Part of a small language model's weights.
Size: width 512, 8 heads of 64, vocabulary 8192, 30.5M parameters.
Architecture: LayerNorm before each block, learned positions.
MLP neurons of a small language model. Each row is named by its layer, matrix (up: input weights) and neuron, and shows model dimensions 112-207. Each number is 128 + 32 x the weight over its row's rms, rounded and kept within 0 to 255. Numbers have three digits each.
After each neuron's rows, "fires on" lists the tokens most often at its 100 highest values on Wikipedia text that the model never trained on.

L5.up1272:162133153104110089169136153127128123096127120056143122151169113102155097145093076124115144120196100156147131114174120171182130096069116183137061214087123119155062140116130118187181136154130123118151102125198130108108119087121087172124167096076164122159114203121117087049106110163149147141
fires on: "'", " they", " I", " he", "I"

L5.up2023:144139127177142092047187103109133086096130120134097168127116139157153145086120119131085093181141128145135106098107125124153108149202158115103177157202088143107068154091149124160087133170118167160149208119137127089163110097122106141177129136098129127096167061111100097110148123143105121128
fires on: " |", " by", " ref", " f", " ISBN", "="

L5.up968:123095184139155127153129089135143068113178106084150136091140149135140062137153149098139146141109201104136096126143102123025139064078109124150162137096143173124163113143158132132134182159102190153148132114072111135098103114145172169076141098117172161132148091133108083119192121099153130172
fires on: "-", " micro", " '", " anti", " counter", " t"

L5.up1527:141130130097141101164073097106123164088181144098115131103132141129112172128124049110136128095186134124079145111080144141108135112066039194166116169129183111153103133164136103220148086155102103148153115175158117188131133124076145153156089076129140174120158151148113109123097125132075187088
fires on: " such", " known", " well", " Nu", " Er", " ind"

L5.up62:183036165113130142114124137132119110120131100095154178170133152135102134183114105099089167143105135116104165113075090096168180030019122157070127144072156099136160079112140148116184099176140132122111159111143134168148143115164154091114152084189167099122113140123093106100106135088116117157
fires on: " di", "'", " an", " Di", "tt", "H"

L5.up965:136122116079111204131133159116116107160130156175118035134111211167098073227155164147127141096121134152151048161095169129118137145115145118158079154105079118079068143106087126168160127113159135105134147133111138107184139093133070118163139077135144143123167111146105132161142108103120130222
fires on: "-", " For", "'", "ti"

L5.up1800:091107172108115108159112123177124152127118111150122153171136124169204136129086140147148138105160137133152103069106124113123070124084120155171180106143142159134128169113141098119164098142101172077106093166115125131089122161132139094109165146160068138101138161107161121138153160122127137121
fires on: " in", " the", " s", " 6", "gu"

L5.up851:122216071100163114154182128110117138176214145098131163138072083170129099092119096125122139073134177142139134138165091174100102118135090158127131146131093161094111149141106164178077122097073126104139142151150121105155170126136158138121172148118110076133157125134115112156148093135067088185
fires on: " that", " That", " '", " which"